Weights of a small GPT-style language model, trained from scratch on English Wikipedia.
Training: 185M tokens, 5637 steps.
MLP neurons of a small language model. Each row is named by its layer, matrix (up: input weights; down: output weights) and neuron, and shows model dimensions 0-255. Each number is 500 + 50 x the weight over its row's rms, rounded and kept within 0 to 999. Numbers have three digits each.
Before each neuron's rows, "fires on" lists the tokens most often at its 100 highest values on Wikipedia text that the model never trained on; "fires in" lists the words (lower case) most often at its 100 highest values on Wikipedia text that the model never trained on. A number after a token or word is its count.

fires on: " species" 16, " population" 15, " age" 14, " album" 11, "earch" 11, "areer" 9
fires in: "species" 16, "population" 15, "age" 14, "research" 11, "career" 9, "album" 8
L2.up379:409574450488404421530467465491650516524544523520529567573473445658502502536425498401598459551538578473520540680517531524489516543509534580532596509507525572504458557472520463545522480463512577543581493415495512515498426487528460478515547530420501439500475464511442574470424408372525501550457433501559549470484388495426482497413570512528506563533559520511544522509456575537523446489450401485452551498447480555426497567505546553482582543523471483497481542424438502513514506503527458518482489480433615458515505472476546408464568471604415444542411572459499522503522551478400461470525430466481495509494483406519449535520556534527406543552443477439467529562512531575453514444514538459493550532499460482487459491418524557476485526458527498448523416516466479543454462489464482
L2.down379:545515557527612539455520553561381512475429434471552465428494520414487485450584485608436488466457426533513434402486485433528497444491489396516400523473456460523524525540461553434476499484439491527443464553524489503537542543528488560472478512554502551535505485415549408553552545564421531470493542520503474596523625522515520496527446502473476447492389513500516468490508388512469582486541578512596424515550492491575437501493445436599474432496486489507462481543607544487494484435468500470473563530543371563442523451466424526493444543386583522448604474573484490509476455498578580481480563504521521487505516569502564483444532507444580523381513560547515503393497429381539520517458429577488429466480505536544536520579413528519472481500489521534481566495521549490500592482509571

fires on: " years" 25, "duction" 15, "rom" 14, " December" 12, "ately" 9, " year" 9
fires in: "years" 25, "production" 13, "december" 12, "year" 9, "davis" 5, "from" 4
L2.up143:444458473492580540443576522460452482547497450467524579479537377454457427578478572541524530510659444476513589517436457433509420411470395564538527444604488549504522506434489483447530454439492511475509546540569508483545505489523539529497563483529531461539478452535548453492446455459470594505547475408444508531533510538411519545503481341440454481515467447399472439480505463489509501541557485460424441500480486525537496529539464543557479480463466483497525464522489504426529518635422447543499546616487456474523538497507522537538456590519495572519425391534490462459493388450573516522455507571443537450501483450476430557550567487563471570429464459480557424408507484505536444567543519581600506566516446460490586584536477498568517541519424496483513469495548438535603452505539585
L2.down143:547566544519443469552425480530528492447485565532481449531438582534525532409517433424528468478318527516488405468580566529503580590556545428486478571402478481522503532537494534549421510613510484543530451455417500463440488505487434467502452485470438508514527553442461554477547533511539379502496541595580466416493517464587477452501480662557516540483541494567553539529489566510502512495464546501533567481499518454467489496478531479486520542477534525514483545477508518585475458408590523460505491389494504523459493518485486455446512415502513477506556605484510561507477601532403539484522501419551492561525548536526547432409416525405489443544533501547453559584441551476440589443474487419374488467469506512518436402482484519414461509494549517553513550474440550479408550498469420

fires on: " song" 19, " and" 13, "ook" 10, "ram" 8, " from" 7, " Japan" 5
fires in: "and" 13, "song" 13, "dramatic" 8, "from" 7, "japan" 5, "songs" 4
L4.up134:494531496584446490623528523541439495628461471575489531477542330530583490504438496506445521519556522435516548632490465496522496442452522430449450454523494438446548493457455558514475492449552582533508521508549479494385502483531469518494490501483502474585486457444490496460559500560479459535459478448527529425463467593499479473487472478471466495500512533569533607499522413569426465476511587526437525606539560485447520527452521422547501498419416518466445545502480514558513500531460465405496591496473402519533439400568418481516535489493532449468602552525443499511459434537441492545520542610508548487491563503593528588519550535543538529443526461487425516532568516598459592482518402539465527625546476613508481522435518481590396543478537485542525490492418504545432571551475514
L4.down134:545400426527497512495615438428501530450540505423512465525357568414446489543562536631579413509485546557446454442451558510472501534566504592520586489477458528491498558486507471539673510464495500510470506519491467523578527531481541440642454450490459546452532529478513458496443442469373598481506537564517458564472512414417498479525458573496578502529431474388471383448483541490544507594472473540485515493506417534565495555516513526550496536599448461437536520508476406516532568513525489539437447490516554509543514472487476479534476470565542520440419505494548502553493536435471493437464530475522495485548495456488512471475577390506424562466478524534551480428482489446558448457511583500595516491477541379552551484436434569453579481506459534475535568498533533518578432485488497

fires on: "imes" 28, " born" 23, " century" 15, " may" 10, "ording" 7
fires in: "born" 23, "times" 17, "century" 15, "may" 9, "sometimes" 9, "according" 7
L2.up503:309566437450462474659525574470463458578500579434548487473426482540495549428488434510532445583447444443462436640401642490536498596554591483501510541545555582475482525468492516545521427478503452498499397517460447512534471490603530401452469519483521503507419503528461436441509543422498503513504461551606528533461411539538499451523559476436422521545510506507583570542497517508544489545467515506463493542533471576475481527463502516488508424474507458470446548443373558600536457457508517560532556518450584496575441565525491436512562552513421482479455532473502471480566490469442463507548530486522482541546483432549561548548488454565510512524500429466420521558485487466536528447599533524541500479526508578528479460473516466482529494400518470393456484466544439512472437485559547
L2.down503:701436560508509489423482431531495541428457438601465528530580538454517483564541590527406504425548547555490522373523341543477488376464410480560504496439444463508525516467519509473442541465483564508495570485590579466490503503438526550538479483476512497483568473412557530572523511527473455498476534449405465482563583435513530531472482538601583485420489504481444402491451500467449455388477511490495446405508504420496528483527535487541489588547465513534519460507602463436460538544525534493421398501500433484436566422462496517481438462476527489472561493547477534505502458532539554500429500541482477483483525553485479494436537598445531514450491516564551499453501524468481542534443529523467486493444464468580521557505442555526497563557508538616558577569467544516575591533453423

fires on: " as" 40, "ub" 15, " people" 7, " As" 7, "ween" 5, " U" 5
fires in: "as" 44, "club" 9, "people" 7, "between" 5, "music" 4
L4.up342:531534570567437486656446487486480544560524449503481566404644442491515479495482545452491529525502529537483531528589508513493514510533534574501433453394485490505429479532492542454517498497480547460551454541585548570475438554552451485542418557487505445542559505409448508476548475529437483572491460412521464400383567435474441553408473432429532429478508577494520524470477471568464444513505630524461476482459494446498498509561613498545525503444487505487503425477529521411478609481545524420535507497500527577457385439493471535526438477510466451518547581456484477509571549495452539487426574543437511570516518466499501514539500402556494473493477601424497504501592611516468525460554479419525413476564453520469588521453547590591423526526496452525529403481520533507466549415501456
L4.down342:512513448482580517406606549521499445489478563485562431614354508509525456491534528564595506535515453476498459475433479423511475492467402454551520529586479468532549511481543476466507502469517441575442502415483505449513587454471540524471524489553490530476504515546543473524492474541512505415506539644501582585609475599505524444613432502514487530562500390446518480492554485463541565461548413519518535492516535572486547520433381468442464542528451520551529600504467435565529427523440450552461473494506453504532552537463544521483514477538544494490437447602485454512414499506508485509584404493557496459440528499476520502474508567449475541463553373584467527541409398491514528450501559568458554508402509468524442527512442397351585458491520533449477553443494492507510447567519511

fires on: " ra" 51, " family" 22, " career" 16, " event" 6
fires in: "family" 22, "career" 16, "railway" 13, "railroad" 7, "race" 5, "event" 5
L2.up38:430490545497572441472591478512484493525609482479555568492567491507549467447572484359632533521503531420540494555437493440535548465505499483462525569490487513412496563521459507446566470452500536498569466471595532562494596546505510511524510461467364450460437451449500436422519379459409461522501526549458503456462439565459389521521542444461485599528538558487575452517490447517528443575540486531504579539563439449430609598485514576588534476502411474456575534441471449484459573481479479473437582565527485584511567422546473484486515506540473515500499512436482530456473477440519568455523488480504477516499538402582513501484528420456466558471473440484444584541564464480392534491439430463437488575518494451588525501444447529463525543443532480574480526579485546562496549479448575
L2.down38:460469533572506482527535513522527476425540537502464497477527459509523425475504506453723497560517531457568484532407491471498530465497420510485511556553512502468523539587456535467804451511560489415523458481460441503450539490498493549486514470494449489513437512512465418447473430505416483465539536527493500469498495518456408514500485411363518548497489533510534510443534508483506452605534526509502519548532445498501688620512493517608539465514507458533614488451482469487494537445417500592448549490493476601509539496513460519512493543471548503526529529449561487488447473486515481456501495460530480521492613466559504428445500467464452554484469484463489487557569497491442501508394465439485456543522521446511537447504434440546477513402523466472421550589573522507461536531483529

fires on: " develop" 32, " band" 20, " club" 16, " France" 12, " build" 8, " publ" 4
fires in: "band" 15, "club" 14, "france" 12, "development" 12, "developed" 11, "buildings" 6
L2.up432:402497501497486485575512483477507396593563530498549518521492485559552480545517498371690490489549502429479477557566488456526539438539566518449468506454501575477497631477462458516576524465486525535546433456541536582490473494501455480502517544381412499483483533448436450418533447468457437532477535480558515470479413558472352534493470490497503527531426533540606468614407491562517427562541494514458568531463490452444586596424480548569541497472416549451622543425425527473498561443523471508437509591451537523529498459503455491484516507553476523461418524430484509413462507432521547438568549534451462517540467467548512455507535492508487459476463454556513596443546556546452521494535506511520465580556468503607505530435449569401479512473562539533545437527454497516462515420468506
L2.down432:491457528504502544496537586540562531418439485478481446526526492520540434492402551489522399514490516493568464486380565486459540512512444444502496494545438556499549513513451460532519553517544498412485437499467503513495460479492304523454534512526471478585562549526432506495436548600443493458486505560582407503465520503457497484505443437431462439463397383522564513427536567442473464557510566541514485542510559572497494497652489483542522489507565486639529598464435518489504458437407536546503490536559552603450541559453543536494428523455491491402543455454539489554531560503524426472564470464488407539576595524533518454414565498484486580561477530446484469477569439551543421554585573490495535497560506483571522515461508404540519480475439506451476506507573433426415528497506541

fires on: " by" 46, " to" 21, " and" 16, " from" 13
fires in: "by" 45, "to" 19, "and" 16, "from" 13
L4.up397:457482452504494456534549508487462427561528459491496563465475466434527398520476514475507484559507513436533542538486470539594475481559438494393521446500476479498577585521464473514571414492503528489554461462538560514500550484535522489486369445441485489551510391450505508459597499511416512421485559441510459428513480535423463562521518509403509531558476431488643402518538374540494576550456573510494510536534484506501553576479488427545504450445491524436571495536469536561594540442496442452547541517533460579563499418495393576493501478536554445458503490554512480388500496515459486440526526534501501552425539481556575528495509432459473548373507456471382667431554502464505559530504523489506456524660494567596498526478444479526525543469536475461517502580495544596476542459455447
L4.down397:467513406466551504472589570445422467488525503517452521525443511436494442516507531519410510515545449458499538517523502531513520498627446497428556507579476546566466510495475459559544520445502504540530445510578593542466481443505504461450511450509489520546468489530506537467565483486466548433546517521541505501538578544510535507436554478468467537534483390584573462494571510468402617583516593559531486582481486552464446467580490473464530543531416543481554490564409433498497580484457549495509563461531485519590334404546363496564475575495488453389537510434512498472464522431450475449528472547418489475476518587448602480525588458532487520523457472454399507533552482476486547585470519463456450547588526455516403439462433363556528526387422439535534491541542504549531505502445499

fires on: " album" 28, "earch" 17, " species" 16, " population" 15, " charact" 15, " century" 6
fires in: "album" 23, "species" 16, "research" 16, "population" 15, "character" 8, "century" 6
L2.up406:430532475501391487549542515519605476524575553518570565558496456637627569485453475419612511471494545497492490607403504494475467528518534570520571540482525542515499573499511451518558505439496564565509548456467519526529488501578524433609543555414437479494462495533432500434463479378568519542480482495527497435421397483462471570466522461502487537428573534538510540543405588534563439526488444495418548523451464474475561577466571475471533540534408485419523507455365506493496499498527525479484488505439568525496498471494528425478579479643402522489415523416481470391493469512405450471582415471519512559532471421595508517565513461504399480532454496487487517549517501513482492454473506419496548524582492499522490472428557521418485560485481469452532485512494460590500473480446534
L2.down406:537502550576590498476584526581398486475429473426482493417464442422479449445549501599432477460458433494496508456489516481480467467528427390505403487457456490467552523524511543476492521484437478457476464582509533485453572478496429622444499513508576584595490536512509462570558514586367517455529517510583500546563644547514528499480432459472461497525397414527563553465508452493448536503532577559515471573603505517529500502523447401642449444565521477534467503560593544495452470479435530501551588519540450526477458486472450512483455550377524499466592455583502481505516473488532488512551563465498458538502560590472586474433517527546559539387460567482553480455509410369509488498450479526559449493468488540545504540512400463557434513457495499503469514502489524491494575494522518

fires on: "ific" 36, " major" 17, " local" 15, " success" 14, " law" 6, " en" 5
fires in: "major" 15, "local" 14, "specific" 9, "significant" 8, "successfully" 6, "pacific" 5
L2.up290:488509552544556461457560481445475512464532550508445511398519518418478516461549462474525462609494433490546545490448436453484576514519435449496416594536460536482448517590544479473545450451383494477438536544521534442505535479511515590533541449542512563522487499415492490489465560527475431522501449420456527542583490523430532506584463450403450491521425512551588487456511424576485442569640492478543488536510499528506468540532464460572442433545448608406550519510551423434540600502535506538506508432535558463553484499547453544458493529549608558542541453468478469550471483450464584556432527563429503466483475494637547516437594493468456426426445541545501526476482517477537603508499495506547481472456587547612494582525421412488497458517522503467481523485525434569492436423645502
L2.down290:471500425513470589531459523552478486547475468440553509605525466578460502568468518509492520443515542527433466507531577544527454504475560533499564397485553497508543540434465542497494537537602505516539458452505469533494492506502481456480492561439464419498528491603531502496531490525507534493529564573534506523433527505560436483450502533542532534479558479489416485569480567368489582431361516520480510515474453467515578493443490535461528581485561388586487493503450573555464373504446484438519526577474467539469505498420555477536484515452383432446487527581522478409485488540527473422617507412548528528503539496357465520589407523565568614578532452475467464508431450516446387491494520492479501536538391513413515459481556591507494542500472510533460461535489580485497556557338521

fires on: "yl" 37, "ific" 36, " est" 24
fires in: "established" 12, "stylidium" 10, "specific" 9, "significant" 8, "pennsylvania" 7, "pacific" 5
L2.up23:488523504495475501433412513563525525477527511463585411486485396514593492541561563456529536573531473450481480491404489430526474489480465463473404515455559508457423510542548510539507414468409531603479446539481491543453467464461537516531547484447529496481473495475511434473462536493523485526444502577437416581507494473446501472519588530487583519504579565535413535418597462535504481601461439618449418546520567438434561582497486393563479554534508567445511493554514426464480519605600495581552530524533578513497486556493434500536457464580523514502544633478500475504494498533482522524493512537530479433496438512506647391461415492483501498509453522547344548517501548476402424541478441617507461478457501476496467511476540416558536535507620486548450485495473413488472546494519545
L2.down23:505498476482522461582605484459476464538485518537361530562507626495452470506413470530503477474455482568518514502601526572506492542545504511524566466532472496515582512446481487464459553541619483424479573477534501459533520531502506455473500525543430503526470520540469547536531479484495507490532509455528567429521514503573546502476406507522451467526446422479557484565394537481462508363518550418536565487504423575557452374518503578483548392472542458542489548474475566552504449421384540448473480497526421491503477457468598515459531527468479490495445365536515464488494517470491470432530479496480557559493594496502378637537554533502529516469528503470643470505525442489578566449514556359524526509540468542512522507511455551398456493489334552448517497558526569498528436498468442

fires on: " age" 16, " species" 16, " century" 15, "earch" 15, " stud" 12
fires in: "age" 16, "species" 16, "century" 15, "research" 14, "family" 9, "area" 9
L2.up436:446508503547395472510529501524555491558531571502581575481488491543556525454475507413557523461458611451467462606443496512485532480567503534521554530511537560452446513491487492482523448400472483537567616469541482577447502522520519501580498496443448468554483472486496451374530478401490522539471460505545505446442453501417420586484474505459516509487591472569557511554462526511553449540506441479347522486513410466430569583476534414489466484522359495419543528418362546474502481503488485421429532495500504505497521490504471471519583490575468553466429543433436537416490486437451434452608454514561470551506507392587505494597584427569515524492437502533493535547539494518485579476545460437470513507562524537611491510500555506396492544456538407541514453501455447571489483439473567
L2.down436:541530475508488501523538501606492478475483468444507420478526407496504442442512480527583509539440494471538468485455536486462486489522393457545479480488435534509548517472522604470731481505396410486436499578457490493479557468461430609426464506488558505623459463504526369501523464486445447443585542486531450528497570541500418579507442435357501555509428462496556572515540500476552393569479486582476466540596478499477568565527471454582453405581529476559541525499512522473465535490406557535570590473514478526436487566517491530476493495413499554564504456509515456516457502491523482458542519473527468581497556533480533441419466482481515527444452551494560472511525448453546493460438529423586543477560537481571533506512504446565485506386528449499423439483515506474499580524585563

fires on: " then" 23, "any" 20, "ase" 14, " German" 11, "eal" 8, "raph" 6
fires in: "then" 23, "company" 9, "many" 8, "release" 7, "german" 6
L2.up267:430413508584475432522525538480475516518453527442455581589528539413510471439543603535533479502465479589492477524560454537453534485443538451575448528459432502540414492449512431517463536407541395551511582531573527512433415612557526413434506495403497509505485563483457474483521484476429469439552541501467443384514535479589470527435485458497478503462555551467523455539449459475532559513523528434471609533469565455505502485463480437462382459499450453487541534511513540497555512480524418525506510519482407536501486469472487439538464609574456457467554508511518491516466511464465441562462501731575446510471522498520478554476507480421504475486488506507439507512450476536589478509435603503566518432457507552462538546531475591460502483475597520389421504433508589541381489476547506
L2.down267:572591489440512579496505463527519508492539499538568416401476469562466551562453423452507505462545567360493514475422554484504458495578432549435529467487553463481554482537463580476567471593455616468457426473457513484556576399456470555532472516628497499490544450531510496507503504529559535579484459490532581651468500554425520469598506550470486528521482487541488553439542516549462431492495481528520430478485419542458506525501499562526621556503532521509449453465476456494451502517460558450474509454524595449484502482534499580510493399430521505540463467498439517491509446537555573431541510342450558495496479466491507415491488500602489540461512466500501489503544522450430547485578400439447466559542504476537439450475466412565503483544410463631575474564496395455608490512469521

fires on: " then" 19, " use" 13, " differ" 12, "wn" 12, " represent" 9, "ether" 8
fires in: "then" 19, "use" 12, "different" 9, "brown" 8, "which" 7, "together" 6
L2.up420:489481641547526469528523495514507518517463490492402494457528485362518506450532555438497477503401520577545468530490411413505518523514478503608440611493489555534563527572501477447579439504550551509486528485586433466561436531506476479522616506439448451551408613477470510487401455511470514465515452450458522537531467494465490537429522510428469425470465616525495532414372494486486458530569507475401586463484570394442505518480494566524424499559523455550568550488483442429468479488503473484537491454581430500489474544401496499496533493500510537605568449494503445450539474506433513475527488466445503496604479518444545505468575432516481480486519602550486529521475597468669545484531446533595518475451547536525498496520500536521455423434571470460432416453587534459531530530532569
L2.down420:468527402472483495505532531512507511483575523516649544521508493576466503538480453547476526529563489370490510433521594571489464526447522459371555384472477417477441516455464515529466551461436496484484456541408532544435542498497535500494423478573594540480584424478521504492576572519523498559492550512520474521501513505529513453542449451531489581513527417470523463592565538494501539505413503494536419532521414621588557460580534443472595479416440524456484458525493577566497559491489493474440531586463585544518494441547520535544427510484479470403431527557504514553485469495540492554462553517521479501420498446539484507539445548462531524547491400467479504457557401507363449515425540467461508483608462426483527502526509480514537552560432589531508559567435437533396409438463407

fires on: "ames" 35, " since" 16, "ilm" 13, "ependent" 10, "ode" 10, "levision" 9
fires in: "games" 22, "since" 16, "film" 12, "independent" 9, "television" 9, "episode" 5
L2.up314:433428580508604530494498480479419534474447524451514512562483529460493415421579458474494508584493524472512491439436532494576461411517428480504532523491499509462444489571476524517549485487507551496482534537483494471521435527584548463531573471476418544496579542492540588490509534465438465474508488467534602535560549495418566431461546404463523447499486496499524463567478508535469465498516517417492511484487474539531487573498488471581446533539493502610635517536498515470550519505495522336512483396493519474503475514501571451480481594516544456561487547520469487541462490477502455487497510483503532442403556545590526545496605439472457513460503409538543550449508531459500572532478464545564471443396423455560490521396483432460576410425441462443500603390471502608467715487548555
L2.down314:526570485447450514514439528557590419529549451506467501431526468530514543578456501525443532433542486566507470534519407532466548580530506543480479466492498495470551550472540458425480538457514466522574453482498510557443560503431419548483446496527550371561427435510525421498446465541536469551504541501510416512471453499612482556516422584478478547444525470528495518454459493437547535536479497528549539499534495466447543396528475528449552497480486499443406533529495513520470474466469443614482519590457455558551462505501437586521483411475515517425566497458545553462493479444480562522557498492416469590611432449439465532506376574553572502485480577475478455537497472539461467496470558446440456504599522584549494515652516527514430563577560515581495383602528469445562345462476428

fires on: "iber" 22, " present" 21, " while" 20, " until" 16, "born" 13, "uring" 5
fires in: "while" 20, "until" 16, "born" 12, "presented" 10, "present" 9, "liberal" 6
L2.up61:513518503549501372562511540491494544611454469508462507579447483517483502580571509488512517567499544448623569505538396473479506500563462464410591511526473451469515504498496476527491467493494502520510443372550472465442500567419479493492444476457507470479486489536467479522613375502494507453522572533566560532515522507531461494493478653469484532562474566476451498493546368486468370538474592454637552479462434511535490530479501587498553553495508459434474539494520440455489507488523490436431511480575418476430518512484474524483577501478501466519531494493534439444412522526543497429525541527500554519470565420569461449395494536467440398481479418503493543414566409515573546484534595524492481453521446514435476471520523583556575436491664523462565492430531447439415496463506450
L2.down61:442481523452496639474483460479495480403577538465582509453563535472496501440447482518487460486518409541381479484463571525513456466455580528563402496473464533510495498511507525487585520505511484512442562636456537545564505434578540515512555500521471528506522503456493520495416584493484485538490449480404460457506470503484510533516491354472510487493532475510549520522434632519522679430507391527399511542535550483467509544485482462448437396498438534539486459525462572512499459500487518523543490496449598523555493516502493468502452506526527467429462508481521548543562446446468513563524454466480397441501424585442567536632530468544520599504495576478482504560463588503424427501478397466551512526451563508564487510515438446455446537466356443515486504596503582565588486513498567

fires on: "ames" 37, "cess" 17, "ages" 16, "born" 14, " London" 8, "oup" 6
fires in: "games" 22, "born" 13, "london" 8, "process" 6, "group" 5
L2.up147:615432495519550451522500537480491522534501523565534419549509447493484468348470453481491495490451535557460526497425510508512423475491528536497587507483507558413477446445475530560541529470451566517490522514527567516426446508486473506395479444510443522533532472421508503572536463503497419456494542482576512655563494566480506531460429532430501525533456470529553563464509535442547483686474477521501558512558500497527506579483482497513442503613472523497513514511459515379518401483475541525521465606447540430469416478587400455469516590456450557512447541515506553576558546398527436424484470444530522559641498496481538473435522466505501557447455412573543495447487426551516575512515436388462471556513475492583479553548472513549548527482515480475456487497378518583544517453386491
L2.down147:359579475515457531487480456531484464481493487408452550473520591525502536632554534495580528516554468442513450522568482503493552599498471484455419514518466455595491589555539494405476524555529430461519528474487403520543589458534545477592487507469578453504497540545484517427497526502482535548501463502396520343456496461523517475500519516549526489472527521479482440536484443571468545305531504498496447490450455496479527413523527513490541531411523487496475445510576461583458580471553504491501515410549431578508565516393579552495480414530565470495577441461506471416491455563463590585493495539526482450400461506548465573564488521489522433518528580439449465514490550485479425452511568590503446408480512509428508425428558516459460494519467508528549513483572475454448497600587533

fires on: "ren" 22, "imes" 20, "ies" 13, " we" 12, "ople" 8, " life" 7
fires in: "children" 15, "times" 11, "people" 8, "sometimes" 7, "life" 7, "information" 5
L2.up44:406478517535547561552546495520485461560480481579483430494470479504457452442489541458569472539572531532515507468517430402575521552451474419410455518520441550431437531507488458541586504491471509570516490472491525499497442582482575541421543451488520517488476504470490560428492503464460484556514478491462539520494498496446439481417402492544476532519478493471455510532490488512497509446479538587486571531617555500449567538544588531618490585389461470499469484585479462439406539458495528472500589524608564507614520383398459506472560475496449483532457408596545484508596540516447535461453534475486557388576426528533503602403468491496431506472478546499532491488535470477532624484467474512554447482455403436477584446466463503511417498468574615570465409463568606468541502471479517
L2.down44:589490511472503450455462485499466500410514483379565595440542535489502551556510508525332538518464443448457522481516498521443527414533494542533539488490488503556549479456471472446380450445518517466494468505531540525500558444518445443551464565552497491531535531481478479570491506582556484437495489564549495523494520490561534510567578490456552483524465485562564445499515569456507513532570511482540445461413452514497402476471453487396456436586512557474543514432543525499611487557526427504461403538403412535488461590606493508531432518483567526429535596397428469509457491453564514529557499576465435603479563448458516447585550508462509517488506450458453482480444547493464369544564523527438508460547530563537479541519503483534625501551436371466542561534438389595474528541540502

fires on: "2" 57, "1" 43
fires in: "12" 20, "11" 14, "22" 9, "21" 5, "32" 4
L4.up276:533509519532548504514517500530412479525470472461532514478513471474610474521586499482546512481491510527524478474524454523515532455429421563519477529497457638583498505554513537475563457425483460487638489474544501462432463563592468501544439454407445554561603486408436461400505452508466507397523504501516549478617455478577407518588516453474439385497437467535574486518429472411484531510510539469475529503482444547396534587510514477486409494523464591431562525568534542493511568413514509616490644402530541487517516492495485438479457497443520405466610494492442517522468486407469528466461474495482454386524475553476539503504497465491510517431464504463546527466528456504542456508470590479581497498550426502547508503439499435436526467425624484433525568566461452604556517546514541
L4.down276:387465531441506514539574447502524492560445477451445488443464393528358477473496469526478493470574499538565484548480526531449513562363452475382508497603408560489471500471524557450581451580585530479518410521506481585523477369522547513454386518501573440488530470485536459536612547499554527495500500417470462469446497540487611522484448515485491531421470512437458482488578578560550545512387466499447507477536549583488564510494488436518511482496495412553521574457440461496489474464423558357514455418433456410448567592524542449537522466569471506495504530446525502528515464537496511473473480542584534557451606468521589463480540541526550524517481440513487499499556482434518479475483423523468495540510530526519511620562532577581493422461502488496390503530591520482509491529557526

fires on: " vers" 20, "earch" 17, "ational" 14, " desc" 13, " compet" 10, "areer" 9
fires in: "research" 16, "version" 15, "career" 9, "built" 8, "described" 7, "medal" 6
L2.up106:423510508540435527476489519517568496572553527480584523522490453630563484510555487437550440548559609471459515610504505522440507496488535560522555510454485505499417571460540424441548509420489559435554538467570564552533480531458555532520485547393392444473462493463423520411474454421447425528445527473550509389488453516414434549525516508491488567467597505572564489539454540522572486500474443521488632438456499437470506584469637587509557448506445554525506457433466416527542496503534417526417542466441556541548464410524484453464525435552418459514359522436427555436512523482508495414527489498445466524572557437572491541499559493539455490497488493538525551542472542534501542491560564450513487488523492464492425543411515528444544508472509496477543409564447474598473534492428491
L2.down106:480508507525536566478544582482460415480407540524473464463518524465495456553576500482538534538403521559541455500379568506519504523515566438514493515528460574562472552534445582522560539540490451489496592475457482480580479455594451594439523462636545510514472437488540461506502526493466488485542508457471516547559441530456654445576410459469443494489420484508471516534538461456478462455445515543518445539584501545518489482551386496623529528535413531595452503466449495429532447488511422469538525562466454463472475578378557561495444486453581566477604535562582472569395459444481567434416556461522587545516527507421513454431529502539507504543526464527554454424459512482468400465493500433517568562454505484579566519502436479486476501439524473421486510423441534460461612496518517

fires on: "earch" 17, "ility" 17, " species" 16, " charact" 16, "areer" 9
fires in: "species" 16, "research" 16, "career" 9, "character" 9, "medal" 6, "population" 6
L2.up241:435483469515460458509497495499610457557554523527537551585498465607556520519477511348603426551506587492466495638534473478462510524489535559513566491511504555480465551454528442514533525404519554579537551416503558545503453498555513462520526545445468481518429462520471581424442474413548495541459485512545547453469378492414447501476498507532495593472576567528516524496395563545518472508440439492450566517453441497442517574478563582516510540494472529459513519431410514518552495457532451500453466543435535492548544446498506410472565474640408506514397527428508523423503549492454458428538433453466490510516507377576475524555542442556377474507499454481466568546498520593521521479514579421503537489579493503512491518466536523408548472502492517493580391566460470568481486453399492
L2.down241:525492594564620517452558492552424495451418441429493472406472442447463438416561506590434467506464463429537533424475510487532504476516495439494421522447483488476558532558455601425481484522430485514447446582525491475506535583529470594403508517516551519572494473477458439558566553626379495468514499498543493556528576566487496497517407468413497505542432494519535510486540443471485528482555594550533454511564472513563424496489489433597499425538494490568492482484591524487441503449446513489499611519541464519446475482486400555490427536405564477446591473582499499512494481524550548466480563456532453521466556568478576463341562506445539539415461563561534511419516417408541490530434467521545489508481511488547521484528389494564432514458510475527487512510526540496468597506564568

fires on: " along" 19, " by" 16, " with" 16, " name" 9, " for" 8, " people" 5
fires in: "by" 16, "with" 16, "along" 12, "name" 9, "for" 8, "alongside" 7
L4.up510:521491547479517504517541552579509513526505475466497381482560553475467472454533511444521519451567419494555427556420489511509480490557374465534444529468470530515516546479489591449524456397358510565543517406495496414466514555581535520498585454487413499558547607542493601438480498530537404512479506427508533482431487595554487564471515498497531539536577588445437496530420541486509509599494522492428602578533487521444508527531504468582429549478505502417561468580438359437480556491474461456557532493517467552495516435443565450543543583519486508527514521562426521479432498362496586479486603524505582547436547513478545605551563455423487557515479524398490469487499518459517513496493504528461403497493520472568540442454418549539581569563556529509503537460436548495486509487512501
L4.down510:545503445488509511434480408438447449463528524511544614469486556489547516537479509578561514496485557518487526452585474479595556455476588512422556492507503455499415474525511447552596505580551444436430534517504500591516496535489485496511527486480630490487497432378478447476606522488510513475474486573511467499591482482466460413495554545441475452498418404459593520490496507438504518385579543537550437437442495494470462457446453519468537511518469487531460558360517608567549473493507521492532492509437536458516448614557405592579456487467525495372552534480523508552524529589538511537503465605476395488531492504534587426442476482570481445498483488605512543464589541511443528445520467523479537458581482587478465505561492463471420376391470489547471463502539456522550528514484528

fires on: " as" 57, "ight" 7, " with" 6, " that" 6, " by" 5
fires in: "as" 55, "that" 6, "by" 5, "with" 4
L4.up93:476576539549572488508555511468438460624505508450518512420585497467514539503573540500541402574413556483524484529494559515530557572461429523504482557472418423538473534437473596502504497468459552445464459450669541457502504503539450542452544458502475492520424542409486477465539425507469440530457521569494486555505518465495446523494568477480459515553482541502605494536475373448523567499573496523579553541570491451475509530484487525556493440531440517407462508498490500530564511427562520411502542466507432588455475499465450493524450450465469500490539578494502508507413504453543607412451572500476522500371614470444557526504533561464430580463503454501522658467572555490404506476478458426487464434540431523502447443454428466514478564472539590519471487537494478576395555459595517
L4.down93:442496501486467501412544458496396456413502490478520480487507571499531466487502623447475548542524543465479438469588505494439517433510409539496570495504512485454537502486541539463651479594504478473434571550476553483564560466469534506491493499520622460452607531552514495526456532499514388459512512518491438437518545542475551458474463577531404454441512449472539580509570536509546598489443534504505505452443536471539507511498570500553453569479505499528483477530477481464426429430591596491446469497579454488493424494489462536458489422504447495480468519526518392551384537552623428491506566616547480479631443527396563512515449458505513541584562482402341484528529517538553513468544480501465492495498515492558458479411445520423508513468482390560427521502508499489542492573582572